From a checkpoint of a small transformer trained on Wikipedia: 11.3M parameters.
MLP neurons of a small language model. Each row is named by its layer, matrix (up: input weights) and neuron, and shows model dimensions 0-255. Each number is 500 + 25 x the weight over its row's rms, rounded and kept within 0 to 999. Numbers have three digits each.
Before each neuron's rows, "fires after" lists the tokens most often just before its 100 highest values on Wikipedia text that the model never trained on.

fires after: "-", "|", "20", "–"
L3.up940:503461519479518505530528513515507492479462488477522493510479557444480521495522503519472492477503488503488493509519522538488493487489505488466488509452506497505471505476523494475534486507478487477462475494492558518521490505486494522526484517503527502526499494536544500540518461504511455505519533469472516476486534513512526503492515517526585496534490536460510503499484480499523487506488495530487508521502490521485515529480490505508507476475546483468463522499539508523476472472520527488462464534518515521464519508506503522538446462466483531475512485494517498458433544514480525525529456500489542441489498502485468505499502515532504466488512422512500513495492491493534548547481515489517508550499560536504532432467519542538476495507513552499530515502511506525504519472496485

fires after: ".", " med", " l", "p"
L3.up675:518514520465517503491490556425500500503534470488503516499502486434515513472503504497516498505475457503502492514519527530515488519512460495510498498491490525537485502502490498461479516489502541521481485480484492548481503486540512524500517527495519467466519539525532500504524477473507508456505505475471476496463529521505519480523472506486522506538519490456527540458495443485481497549535540462478519494481486519554499512507553473529491463516566487490484494503496535498546531525473524548506547488463485486499457488489480511549509489541501499516502546487449479484516487508489493485530504520476525461503492479529475480468518549477534543501513503483538479494495519531452509508479527489474514509471508552521488494479448476509505503515520483507467517521471478516523497478520430

fires after: " |", "|", " of", " "
L3.up733:513474484512523515453511507517497466541496505500513512492512549510461473506514509564533489495535436474491535493512484522490477475501462491498501506509477539468452504503501519473511508509496542530483480519495512514523473461490495522504523537540525502550488486520551477500505505514529530490518508526495475513484546526465504490496484445485519499511514520494505543533468490496526455518527485519456496476461464507513498544482497549510495502530538491502462515502479474459454498488500513481542496493532491519416505498479508532481484465549467458503494461587530468545477482520425516515485486489534521511507539523510537533453482482480482509501525481523513518475557515501496487451494506486526508520530494526464515497500512493497527516487502476529545494484499521491495504520499497

fires after: " the", " a", "),", " an"
L3.up832:493474503514521508520523491487508544502487492490513495508505451503504464520506529526494499503540471474542491507509535521495530511520486528490523485493486507522526478489508468479547457516509482558487508489565449489467482483461508484488501496468518534493533551500472497491504526579527500485524497487442524524515476522494495515453473477476508466491497520501470511489491491495484510506483499463484471516516508535502520470491473481501523463473517494476494503533495474517507491496503493499480507512487528546454502479545516526544545544494487509497520575537455496458466478489516494522436495502486539508499464517512505501503501492518501473496501490484487482488565501497503521487512486551496485508495501497481506498500487498456495465471493515495463436513526554530463517507524454

fires after: " to", " |", " not"
L3.up97:511486453479494516500474520493542494493477493490479504517516507502523492480516527525503457505505496502522522538527475463452483510565532526496498474506477504467526488475547517485506500466497501511500491502503486469523510491515508503522488493511483466423487492547471497490488500527511502476515489550500507488504497491510496472535498516541516490521503522538488509496518512489507431523487501481509498511474512518508505475503523532521507489525521519509489499524501483458528483525453487505516505500487478516494454488531438480498489521522479521487494481493510501495539500454494486465477537529580512524539491482530530473508540451556499490527544530451531485499542551541495492459463557539495482470498552480518514516470478480512512494515474504537517469488462503513503501458503510

fires after: " Sh", " H", " h", "y", "my", " Ah"
L3.up215:511456478537471476486531497483497539505511439470506504486504496489512512513522455476438475451516484501510527462466508512471514487453468505481506484468516473565500493458471481480500514527528474582523513484537517503469505448497489536503520505491495507489464531483525534476497489538522496523519497452495519537508482505565473500524509487428519418484534496564483497502484487471479490479563479450522460546510505523557520511492464507480504462508487498487547510507477470510518514478477511520516505495517519484478473521508521475468443489499493544545498524489504471535528470517486506505470507512519521506518480506509494521506497483472531503513477470527500492474499501553500457498512505480515464524506485542485516531490482486500516491459517517508485484530515496463525511518497504

fires after: " in", " In"
L3.up774:466518447473487513539461539464519513522498483485495547506538488503454513526481521524513512532504518453525479547484547455489487508541522502490511512518483509523487465502526438520472496532530492440489441470500492480472552473465471519556458500516532503490501523500508541493478478487521506519466490526459501459502503509486529531489556463508494477515485495505498531510495519482486482536527521523518533456473509516554492519472524529537500479523532482497510519503489492479488500463524540512482532521468475521513494471498485509505528532509516532539509495443482545529498482493419441494511520494514502476479469487482504465495508493513520482520491499459492490503501532487508527515473514489516493510496455460518546511505488524509508480495503484508541484516498501489488482460514452

fires after: " ", " a", " was", " s", " and"
L3.up637:546509516485505515497489513525538580509498489484501509518452485463521487550528506523512480523483534476521452513518521452513508517537517525506532469523519498501506542495482480479505467515480503549507545499487528493481512470480487476563506482485474478451499570502492507470457506535505512512489461498493501519510506507497525519537494485500506485464526516508496502458519460519465506511511485504489491528459522494520518493497479502514501500546554503472501501522481468499468513473500496489507493501497523550477520485517511449531485536533424465549506510513464482455492474502495508464508441496496527478522497510485517498517495517528535491494486526545531505519537501537523517474454511511518490502517457499537521494519498527475483490512485552510456484453527528491513520487481488

fires after: ",", " (", " \"", " for", " of", "),"
L3.up842:518509481503548516464471472518516521507586475500485550523472491551468480481524510526475474506493506487486479475519492419487500512542482543504574493497507530449508494503483507488509490453472516523548512500520584524533549532479521508486488508484526503487539538481497492496495519479497520519483424508491506529482510477510455523518523479521520489489466487503525539531492484513501473544535485500494506523475509475483491507523503499489451458516549491480522447480493494533494483467478480500484458493541524543514495515503491461506501462511481485491504484530543523451529529484511472497517504491514528476535518452518477530526533520505503490478521530488480509556490520481500495491501480531507487466504493488474485474497480522478542487491480492510491534482520517523505469530485523

fires after: " in", " of", " into", " from", " is"
L3.up748:488510463493503509535521509494473473485565492560521556522530509523493459491496516556441530513436487475519471519487500459497510526518493493493507462508454500457450512520492514509505447489498494502501472495491496448533526498501528485481457508537523478467451544507477486472474508538504471507527461491519521461496526501504504507474518451503527502490515516481501487509485508528505473510522491538487483488488492494515506530516511528509519481528521483495514498493490480486503500425517481506480500491484527538486500494479520507512474497534487497525504498538491501484474475479423487474455537501520499505497453501470513522464501538487517483511497500493486504488496491465523509517476509526539518496469484513522574504472505516583516517502451526524510469504464525508478461496523501

fires after: " in", " to"
L3.up1017:481490458525493504474508496527522472519552492484502520469478534492517524521514502560487490498528503464478498527500537471507463517518506507522529519496511492452499520484500475463552490485503496463545497486510521496495538452501522536547443470479494524481519505499468537496472536503516506518457501561483508478497490466508476481558520477488496483472488498520472488487495461491528471500537465524465513509488489532481515542496530501544488488528491490473452452487502538507465490471463516510498563508505543496474462476497505485502520510509531484535486474484493504494556539510465482439480489510530531482567502505516533488532505516508502523482496488496531542521511524507532529491476514492527467483483485481469474470526495482499516484478473517516486509509495514493515454459448522

fires after: " in", " on", " signed", " In", " the"
L3.up771:515508520483511520488499488470487495492492467462512534500503516489479489523523489550528534539486488526524479475499476490510556553500499515512512542481498537507489514510505525485494471519484522485498484491518467524489573498509531499498508512478499501472465491496538540506485533478488522497472480502484502474487506506512502455480480502479508456486468498470511523512499499510447473507480509502476508513446484497514504492483492525502510448504576454496488446495457548474517508462542472518471551515473510507455500487545506445525505496527508524513510520539433519442499494514477460531514481497486521486505498495516513513462494473573479475496501514501524523517481516438502491512456497524547490508460503513457473482463523530533518481485500520491510465464518492489496457475536502

fires after: "|", " |", " July"
L3.up773:531490517530525505530455499491502491527511507511533497484526501561527540488495539512498470536507506505510511488526503516479540456515476514486473509481504518500409508465539469470511505455477529560527505504549489525521476541442515434480528512475533467514497545514511537515497447490509484520515546462472494517453551542509481486486454541491542500492520536470535518531504495518484505500509550513496478486513477505479528548432480516515499517488518497436494515469486460512492511523498483491540466511529493494517499556503496482495488443519498463503501478523496520523464530518475512519482491502491533515518475502491515488485501503490497489521496469476502459526498490502486507504539490473505492518496551454499507457459472520483481520509510500530515494484528494499494500454474501

fires after: " the", ".", " In", "In", "P"
L3.up329:506521528538530516499512505512485512511529488530529532498489513513542539513486509526502507500484508492491495541503489514519468492488495524462527500474477485517489536516483478495502494498485513585533501485516524505500497402484486487467513497483496468507466505480515512531478494508519494501524502510488498509477531502480481474525549500509505479492501505481454557453550492501440523434506493533538503497498544518527541506517474520552469470513505451509529507452496538490493507477461519490528492532492507498520568558496474493484524497543509465484424513457450518463539513518516496488516500496462504479539469489500539494494519522447498516493448482498467487522506513524477517497458510498510468501486498515480503492488467524512481502547515515501459468494495488476499460529504506

fires after: " h", " w", " H", " f", " bl", " b"
L3.up444:557519461478483502530518484528483501483477468505490456506495519443482479491489539515485473503533493441498517495507440424499535502501457502516536520480521553487493544456468490489542511506537488518570514469518531499496471527524500487571536501463487518529435537515534533501499474553519494512520457484472495483503485551484511496492473466477499478478506494515487469437497516474488499463559507502521502517490474512536486493492500518493484500513509473463473478465518511518502502502515482527512538512516474482472493530495516474513510503470513503545466488498482502483504497476444529474510483479503522469496492500493522508481545462520515485519493462485548553542501499501509503504494488500518491517534511520459490512489505513496513499529514507509508492543533476465532490488481479

fires after: "–", " moved", " born", " (", " ft", " −"
L3.up672:534499537500481524521554464533491480521471507471513501485459518509509505458481520510516457498519514441525500450518487462471486514541488471501515499478486527434481551532453489497554520457510538507519484503507440459467467503512528518525457530514471500488519543537496512533516482512515495501480483497466489495491533525532515478470541515488490516459505546470490491494458517533488464534520513502526504491476506502558527539474515562534512513508530460501527490539479499513519523505451518501490505546512508505475490457519478490491487476489479482484503499528496507476484496526506507510513517473518507494519485507501493481479487515493535498470472534476498498518575530488517491503490556518507507481478546484518517508476504466545529501527470486519512483479491498486526515479500493

fires after: " to", " can", " may", " could", " would"
L3.up875:505507463531490508457486466518514520513482490502529543477514481456516484508494511502431498520477499519530485475489514556478526484526484503497493435503529464486474493479533519490501483479491483518544480494507490484498488444535498468528489507498473484467505564520465493518497431539519497521498482514514536510512498549538485469513508510486502469526518486522464475496474509497490496522495475475502490501489504519498493535506540510507492475529516477508521484488486517509514490459485479499485528492492502523455464495508485488466480503489533491488480490533501465513541499490484505494506467504532494477544501505509545464555519457557524517519517516493514516524509539523528541519510517529502468456538545523513510492484527517516535506515439539536493508511440525491499463500475510

fires after: " d", " v", " V", " S", " D", " Sc"
L3.up408:500478459509538504508501566516515511558502491493492506500501510460520506475487482494470530536480529496498461489458504487475455504500507517449473536491546503540501502529520527486477502534547515537489466481517543535491496482461504465508500485470504498509515540525506553476494487490509510476493520519488487505496505483483499467486480471485480456485501517527455483468514477532463515483479439534446543506472495513473524489514478505525496486499573503470462521500477490507468483480511540474455504495525482544502526507450479477514520489518452475477532522539512513498505528499474486545524495534500466512518474524522490504503511536474500512480521495518507464515485482451460495485464495492529463484475505526525514450480506525484499475545513512518477487448511493523473541506519494

fires after: " the", " an", "'s", " his", " a"
L3.up1154:482514537493524514539465502491500493522486531556496521532478486493523520524497502521462495528487455441522492492498452488492521463506493523488514493453480524518490513505471484509515471464496522498513527499521482504548512503471505533561468491511525525463469485504510469495466437505513478466480517472501515529469513477497495490552478544506513467487494485515541498442493530488458501473507527510470508522494481475533534516478535466494503477473612508519488482523518495502530441480521463516488510505497504574534507483524521533524509526527475435513511472451446523421521510484487511512479496508533520498519495481524520469505509509497510494499506503487519516521494529492475542501528515518504509450431528481507526472513496524494498506530504511507499499520498515504494525436522480

fires after: " to", " After", "arly", " In", " in"
L3.up257:510552463472519535539540482512488492508521445496494488478509494528505505516497536531481498472483455450528462522494476483481468514510526547457460482515437511512515501499496502491502520475491521545514547466492476459503502500483465502583519463528463468491479525487489545505449499506507497494454494514461502494465498514495512516539562475468503510513507498470468515471470511498497469493522505494466543493507514489490503562492509522491486503554509524491504496534525507496504506488495494465509515518475462541475505481503490479535470522484508526532517511532502519453483525467506478452482467517552492504494504490502532487488516544511514483482492473484529487483466527551514523489494518500498515479508519499523498484500541485522494519469519517534484488505506542520535506488483460

fires after: "–", " in", " from", " January"
L3.up363:494521515527520511504448512470508502497479513479546479490532475489503512513489518506512461552487467525507463459537509497502531539507476499504509492471510511409486602503487524487508493440457503554499476512463484453493481538504510493531452490530548512487441531481468541521517490488518506516513506502489515482491524521519494479449529503505507511538508527498539473534515498499470473534548532487514501477479465499477489540477490502533489506513516482500510497517468512470495502482504478489470483535496508508494489488561545473527542477524511476492508510517447503475482495495474457478481492484460508496522476493518538502537506467534500470488490481488540467524536518504523491481514508526510502510463553500512500476495498475542491485502458530485471513445489477514519495502485488

fires after: " R", " Br", " B", " Mc"
L3.up1217:487490520484510521497506508474533460469508477457507512521524519524480493479533513514487498538509488501503474480495504471488496454518502535502486511468484496493498555442551498505492490470466492504478501469466528491480498512515495492501511485473485512486483480521489526490477465502480509463479533463489485502473503503569510525557499515459535481488500507499533481468534512504513452481544493493461491536533506523499459474482496538503481516512514503478492496483493484461518506555499534501474545481547506519469548490547477529512514470492506529510475510498469502509504472484459480526496505520473461515466501479577475477548509522486509512505485520464492477477540516509496494492467504490461462470504490525502493511492515505476515512499528544541583474521517493495495489510493502

fires after: " to", " of", " the", " for", " and"
L3.up209:521509529503486539516462517525490469487509496511495471534492475506505516495510510534463481501505453459518467497532480465481529491498513518494486473479504510524483507453579504507533474465491520518569455485496508472486499482513464476562522520486508513455456482505471526483449507464503470535522530526524519476512517476478514466516526493511486532497489464525495520479494512492482504533493509502478498478506494499533538553494526500500447524503528515495464483456473507469534453473455525505479499548464507536484514506514482515515489512491516483477489458487522477512527510469483483447516502503511554534501529479505529455507538506503490490525513501517500516537522522527501488476484540535492491481539473467485535507492517535577491517507511487492518499486481517520520484509513495

fires after: "|", " his", " the"
L3.up788:505520507542549507509464506486530512512512504548461486523501512486514513531506494533497487529473511465509446504533544500496477471489452516479482489486541497531473502468505470504464499513494513497542500488500495530484444500462493495516516480489554460508514520520522522484474510526500489465520499465473480491487548493521500482542504521505542513473498502529507525438488464508471462520548512455539515533477497497489535493444449531551514504500520512512462477496466470509514501517470486475540490513482523464490478491483523492471506494532468509470502511483469509483481500465501494469474490495515571467518514482468461475481522537522495511503515498535522475540488534550488487464520497531483527533493514509512484496493492549486514484530522447501496506538526487482551503450526512

fires after: ".", "%", "8"
L3.up1137:512494530531524483486469542477511513505476483565530510527489484470514510521502499496525499474536450510504523495499541503488497517490484494458527496485486451518471500528492529490482524518498488514504539497501533542494502457481505496517494515517504491499493488492530526502499495485526517500553487441452468470447525558517506494499521472539526512513509528488446515461460511516533475494541524519491498502505533540466474479482551524518500511515525508503523470527494521454504545489450552467491520505522501519493467546513465528470446458492483480529476542499542538504481518492519495499559494493509461525506507486523489545551484474478513491499507484503489516535496525472502536536456514467510499526483491517476508517520474465458507486526508484492502534483510461472532540491494500

fires after: " |"
L3.up937:511513512494502526474508539522498537487458475482485483523504493433487479463524497530490498541529491513507485485513480487477488528490494504467503460488491544465477541487529507467517476527517505527492490480510453510479481484523504500515539519488510441506567520515487545482509506536513520483468527460522519483471527531489485480495527482427507478531542522486468477462468475503501490555489464494498464462480469580536499446492525546555505499516514466458459473523512507481495483500518494469501501465517438547453495488490465484492539465518506483510463503462445523472497503494459495503494458530534543502532479514500514503523505521502491512519500538518478474486505492484497513520438503539540495454483490493473491485491503526464505488500489524519491500476502501456523520512508461

fires after: " V", "P", " Succeeded", " v", " Preceded", " G"
L3.up55:465504468521489502541466525524486487536523463465505491526511467480511480470520491512513498501505503436499484466483502482464493492509485522474464544473519526511486484492522465477466494488538545535515469501544480479519514512479503501504505527481527484532477574476534519488468495488498504494507552530501477529460515507481487503499511508513505473457508497479545495452503482493473530493505520498487513509520501511492518528480510559522493499503495471502500530449477537477538511438515526553473469508484537500504513533509519506502476509485504463494484519495472491510505514491486524523513484496484510510502547484527525472480533499504492495509445519498485454526537471496523466514518488484500499498453481527487506486468486532538512505574605516531505508483492527524529494469522530

fires after: "\n", " \"", " (", ",", " as", "==="
L3.up848:518542513518496502530556520497502506503527494524511540513499419443479518541471526502444493523508484485501477494489517492496468543525508564491490506512490496467500488458504467490534486501476480540560497484487484488491483491503565443531484505528505470526545555507534487470528509538511470516520451463489469458485502520481507509488502514493542459506517479482523536521511496510512488521488503502528462500488507521512558491517524500535508519496545477515511478528523497473511516509499491524490476521490487478433511531486525467464484502467457490526464481499442484483506512514493492515475491527508488445518482495544527487536532511478521509517485466513544477563486494508514517502494503488535484535502508513499485422490474492500489498508478527505474481449545501484515464473490534

fires after: " the", " B", " a", " 19", " Aust", " The"
L3.up593:544538474485490515468502505509484500498503453536533540496535509532511467466484516530463479504466514468496455516455565558495549501546506484506515481510489548494490469513524481520479482523539520509483501513520508501477490481457486500509509497453531526522486532494537498521525487504521457516537513496454474537448506535505497489523486486473503487488501514469487528506483448507482529550516490477505546477533518493536482490465468507472486508500489468469530482506490539548491536500515500471519508472513521529522522548495516490501517518511492496514472538522488494507503560491475492544489494504478535494443515477520530429527507501466474477535476478463428464497487465521529490482528463484502472493489507498477503499485429521490512482510496503486499503504500468514483522523538517

fires after: " the", " a", " an", "'s"
L3.up1151:481484467514540496470447518472490532490529491525505481503488517522519558534526490524432499507474488454513519495510507462464514485491505501476545513491514496489489460491499497512457475494503532508530520498512533491515533447498533505510527562480538560459512546484540523474454526530510512454520468464500464527483530447505520520485507499452468496450477488518508502518476472480497454513554516472484481585508521517513506509467509501487511450486515485516464452522483523539492486499490485477496520469481484496503466500494480498467497519570529485464504513488464523459476512511492448498459552528497472478470464501524519498538524511496480489486488510479505519530516494537520517471511510548512483529478515503447486521464485505510509488507515492519499462483539505491525489515531491

fires after: ",", ";"
L3.up691:500490502435513496489473523498542554484488548521526489463483469474532493503519509525511475513454456494483493522520524441477456496451485496470495489492496488484486457493507495473511484512528511509497522482506500480577528515497470510540507535492501516541521526499488511564518495512508481503522451499482469530474536510470485513491510516508518524523502513490494515488513470459473506531477549527533532483503545517535475493475532505542475462496575498512512497507527474508518533495507507544503509496535515491488565481534459525502528440511475523529521477459500516500511469502475529505503493481528497519466560456513498473509514478500514507487500472499472518508504555523456475543484516520483486517505573508494523524494462497513508497500502491524510566531516509481514521491510448

fires after: " the", " Pac", " Car"
L3.up644:509513471511527527494493491485480488469484512512491483453484493578507488508459495536475511524475468469478499474463535480517524466505488475506491496445512506536486485489515529473502464486492505534497555488491484510525519475475492523505494507494471496513472496472499519493503485552507501492463488507458494509499511483484470497508525510506474492544501509482532541503499484518487517516490506533544526505507493498541491487458477458508480495509522480480538410423483525587490516517480480495469474530504561502517465520469537538489496493535522524515485464484474488498498521471514494470464476515523562526457502494519476506521496486494480468519503525479476512506484511462559481475534533488484510468523556527487515491490483529543494518510489556504475448559515541543499516485527518

fires after: " in", " of", ",", " New"
L3.up180:477528465519516523516473485506515484489534494478524506443482508529485512492472515499452485508537515478508477489483473509478520512533492512497530521473494503481520527514494481485538475488457533504530478482496493470494515465451490482516462479479552540532517533512506566519512520515522499488491514529456496509465496504535466489514556507518501501495498514485545507498517529487485490549480521518485508544477534496494495512486506489523461505539528450484522466518473511481510537485545522510504503545490570540515486490546533494480530475494527465475501527489487522513528566527498524543527520494491482533498482426537535460514496435500511515494509517459496513518536539487520508472526528525502496505493495466507482510476487475569522504500483494497511456521452488490494528492485522

fires after: " s", " S", " m", " ", " un", " n"
L3.up651:507491486499526493494464500503500529525453503500553501480493518487518489468500502512490505495481526496491495485487462509495518488503516511488511465504510482504519508509486443519479497484511511538503502499491513521521458538449485467491522491546500442473525542514528566479464510507505538528489516519495468496497519529497482535475530475532515471519487503482501460404504541486482502489459466510478493528475478514556514489508475531486508467537542473503516477474486507494486464504530526482493485455528474532486548504524454526494524471526471495513497484513521482447504479449498469555511492497484484483453501510523530499523467511497484515509542549491514518512535501487503513513494511533501467497508462499490542485477499520518478518535441468519488540541496504483498496485553495

fires after: " of", " in", " Minister"
L3.up341:500530452481502512527539510471531515503532534477485479464512499500503491498451508505514496513513477521493508500513470483468495503487505478482471496516481539473523525469484513482476482479495481438523472504463458472538516469528506511492468531490548503514495519495447534481473508500501500450508510533508495516472542472514523510488478470555552505501489507506519505498494526476495500548505471533494510529500556485500538530509524472545526543501481475479538489485438491494537478463482537543464512491531479537499488481517526536495533488555503513511528502512483466537489493518470491442502481516542540520583489459528486510508524491464488450509509480493536508508532519491502517514512466518482481476533482483516530505504458510580513475538459517499463514492469502469474474465504481

fires after: " in", " In", "In", "h", " from", " 18"
L3.up1201:495560463497478499526493506493516494531500443496518527488527503529513519518511517488522499498482433503523480518527512484481527509551487475476529481516514550495508540482542496493483471497495495491459437491498467453501508502519501525503485483456540529519506545506469487501499485492503476491497530520484527493473501497489524527519551457513498443513516513488493502506497521498496556487519493493499558505478494514498523558477538492513473518500461481487498505477472533469475446483523543512515479525517530473524489539518492513527561482498474503524516458489465557508480495489452497504480545489500526516508466453501548495513510520509486496497499501478510501508494518481527525481506500491514439520469521449502527521516495502505545508521505508481505486529497514489511535475511459

fires after: " M", " N", " P", " C", " V", " B"
L3.up285:471528445459485510537454544444483532509521458507472475507508503447485493461483527503477481578506506504473491469513456507472523516488475524501495547418482499494499531470513485474481513495510495523513481469490515476485475512492502501498519513493532511517519542497492520480523492507496515443510515529502520511483506528523490493489472536520503488474505510530508492509506522493533504523494472526448478517441509561546511467483540490552475491511525466521501464493463489476527479482495528523500485496483449576492487516499476489490549532542505501481509516507490526520543474465494535527523460512496475515509527443530477490515503542490498469488525514478507480517474504473533496498497479507540490506466453513495499478499467512491487492547543474521483552542526479515522518484517473

fires after: " w", " sp", " g", " k"
L3.up1064:533501512541506496519510535472510511503428471472495523504475482459495477454497500518498489472513513507527491526466563470448473495474477536471505479470508504493489509510517505503519494485508550542517497477494517502475526476463485494526503476532491473510517525501517550475540505525505514482526481482494511465466510501486485509472538522486488453475517470502456479476503507499508486514544495521535529547503506533511507495488504486515490458519507518495486527509485526511495518519448498481546494501484559487432540534517477459530487478479475495507496508539523509510549512487486491501481494496535513461486537509529482523489512502525566500486497496526484481528473518497555500499490499498499441500470491523519503492483497508504501474498506500503475556476568481528565497494454516

fires after: " to", " for", " not", " would"
L3.up990:504499491495507508525478504482525486524453489490515505485549471498501480527486521488491462552527474476515490526499535489493482552504525565462458514512459502440479519520544520501547486513493504527500484473545464492524498493510501508522489482521524440466494556489497499518458450489495503537505481507513515486503504531491494490510518470530510487494489504497550525465541511525456458500496553552495457477460511535497478494510546473506507503481546500510504479503503467445491467491494501486491508472488472536473460486507493465502496492554506479490499499492495476491561513500491477452508491538529515528498478465495508489515536498494509498552481505488537479486548545482478501462485564500529516485485549488498510502504486523535504502498462492503529451495486513501508499476541536

fires after: " an", " a", "im", " An", " sy", "us"
L3.up652:500492508582531491459515494469506513530531521510522455471503486534518471542492516502426435482482495440514495490453503484508502499462447507476540453497508509522478553508488512489487483476559510518535542483468502508495485502516482490515512488496497478512476554514509482525445504492528481453532479474494487529521506525504452472509526472480486480514503512510482519459531500467482501505520520458476498480479547475541526539492477423497494479524516515504523487512493519568484506500480549486497512491488504513485522470520504511445543504493495499470502482526443533458533496494488505445511492510524538516545492487510488498468522481477499543484514519476442499480486505531499477459534476512509536498557490514463492511497512501487524497512509499514487473548520546488502498458510493

fires after: " (", " +", " −", "–", " |", ":"
L3.up573:474505544506496535517528491516506525517510504458576479500473504472514531486471531491491501491487524455518514492495474434460491511528476509473490524476492495447499562483523465510511486480514486552507525456510463485495513494516532498487471464492525480472454509526512481537533485510516512505509524511478540492458495531499459509481504442497511506509483531534485492480529504460465462526522525515514496482492511528501513522525494545513496473480482517504507499490501504508529470504522551496499484533481512539472513497511512492468446448522485489530477500479493489486477502441536501489483513519494525474511485505486550526476529521544563473473512478488541465448503518490490464564529491529502468485489512494499501451506472509470504483507479460516511490503494516498539491498494443

fires after: " S", " F", " N", " Z", "N", " T"
L3.up21:514518451478502499517521504499523528519437502497490504516510486460458489482489514507445482553507526484496526485436489487498517489481507521487486495495504502522491481485509502493478478517523520505495478491499506491493534537486500489504511509455532442498461538491542571482511497557512508526544503493490505470477497493485460503522497463490487496533545503483468510409521498488440491519512503523472498508495495546503503458498480515495524467516495491491465503509517482518475440475538493479475492460515467523454498547471501486503480508497451515474521491493469456504538504494496512539493507532507505518513490479515498452509532492481489514527506527468515525476541518476467532512505510523536472469496485532502527481493517532499517461509480487494513490550558531548534518497513510

fires after: " T", " C", "H", " N", " W", " M"
L3.up882:526517464511526503524456494496513510475480459478490489474500499461458482509484510502525469564537540521496503528488521484511515502480515479473461512519508489513506478500520488444500475458510486509481474506524494502476464538492488521493492501493522482527507554512520564485495518511499509499515534499489513492479507483502476549506523509470489493503472529503479486493498500497506531535526441521479488475451461554565500451490496516505500544527540465473490516448457447510487458506509494535510499457541518544467512557485450499481527508506511525555500524476545509529490482502434494534487473520531533514505527473469478489555491456467492512512492462501536472498517483504498520528521476467498449481512518515492517491486482500504541502573485530524491496507486500523515491525515485

fires after: " b", " g", " h", " ch", " w"
L3.up895:499499492495478506491543521502493507476467476535495478499475463449528462451492493505508490470476493479527491478471531488512461467531526527448462491496527514498486471519479491487502498492540539512566537501474511476492515511512480486541496483483485512526512521504454496470529463500526491513509477447457497504515508524494485500545501473526500491483482512496484524524459458521454505479554451507478555506498505502554455559496500533499453520505520509506510504482478493559502507489475531504488509541508501530492503508528479493526500535488476489507495476515516547501492467496474511494458522511503492481531513503503496498488523525523526515519483495522508467469505510535541525487503506450508500507532471488480515495498493497565493471515506528522517542467467488489509468524469479

fires after: " one", " of", " O", " N", " C", " I"
L3.up660:502523502488499486502505511468511488481489443500552481511488466498435488496513518537443515509528471477500514460480492515483524449505473481456510500502504532466467461477529523487507511508485493469507479475494523502487504497537496534520488522507530494508490532486498574512538485533510489498495512478500463518490488476524524521503518524531516510456500503514508438508491504476510493525473462513467533500447543526462562497490536486575490489519522517501515487511428469489549469488547487497468489480522467537501513516510509526511485436510523549525515496481504497533503499506508473530477499523540497489513523470566482469544527499489489524497499489480504502517544515531524507515511499478515518432490500525533508488486508449554505513523487526493506558575483519529504502502521496

fires after: " R", " St", " Res", " Gr", " st", " Br"
L3.up1268:537506533468511529503462538473544478509454473523507526496471524502508484498471484497501485534459547541502482486529441471462528491476526511503496477491515519523521522444508483490517518486504497536494501519542531451501473542442496509512498490466501486523522523513485512521503455484478512474492521511478500523477494509496494521479437547506513525481536495526492512493539543501484493480558522489504505494505499503524473500493516503495521456491532504462494458510497456471483526532517477509539506528534509484487505524522472441508515495494474449531515483499485521517482468494497498536513527485486475507489516487524472475513552508499501493503523511501536477464475478460508511470512511494503488486473526497478455478499494473503526475515449515472485521496464482517534454482474453

fires after: ","
L3.up512:497531540492564502486483519519527514496515475487528484501500497532493501506491513511497503490494540487494489445497512493473497530532490461491533494475491493515514490510495511493516506513504472491548498482527473439529513456509532479485483540470508470529517540497483510491519492515500496515499465480504525502495546523526499473479534527494561484533486534500483535470502477499480481542489533490500502514499523486498512488489500540520451522527539420502526493473458506527486496478486555515496503535512531512520468511499449501496502452529490508464509473516441469529505486509499490536457445520509474534511488430528515476546506506486507489531465464512482496552496521517498509464528507496506479456488494506518508513520486489547519495489463514475448493494472519528480511513474528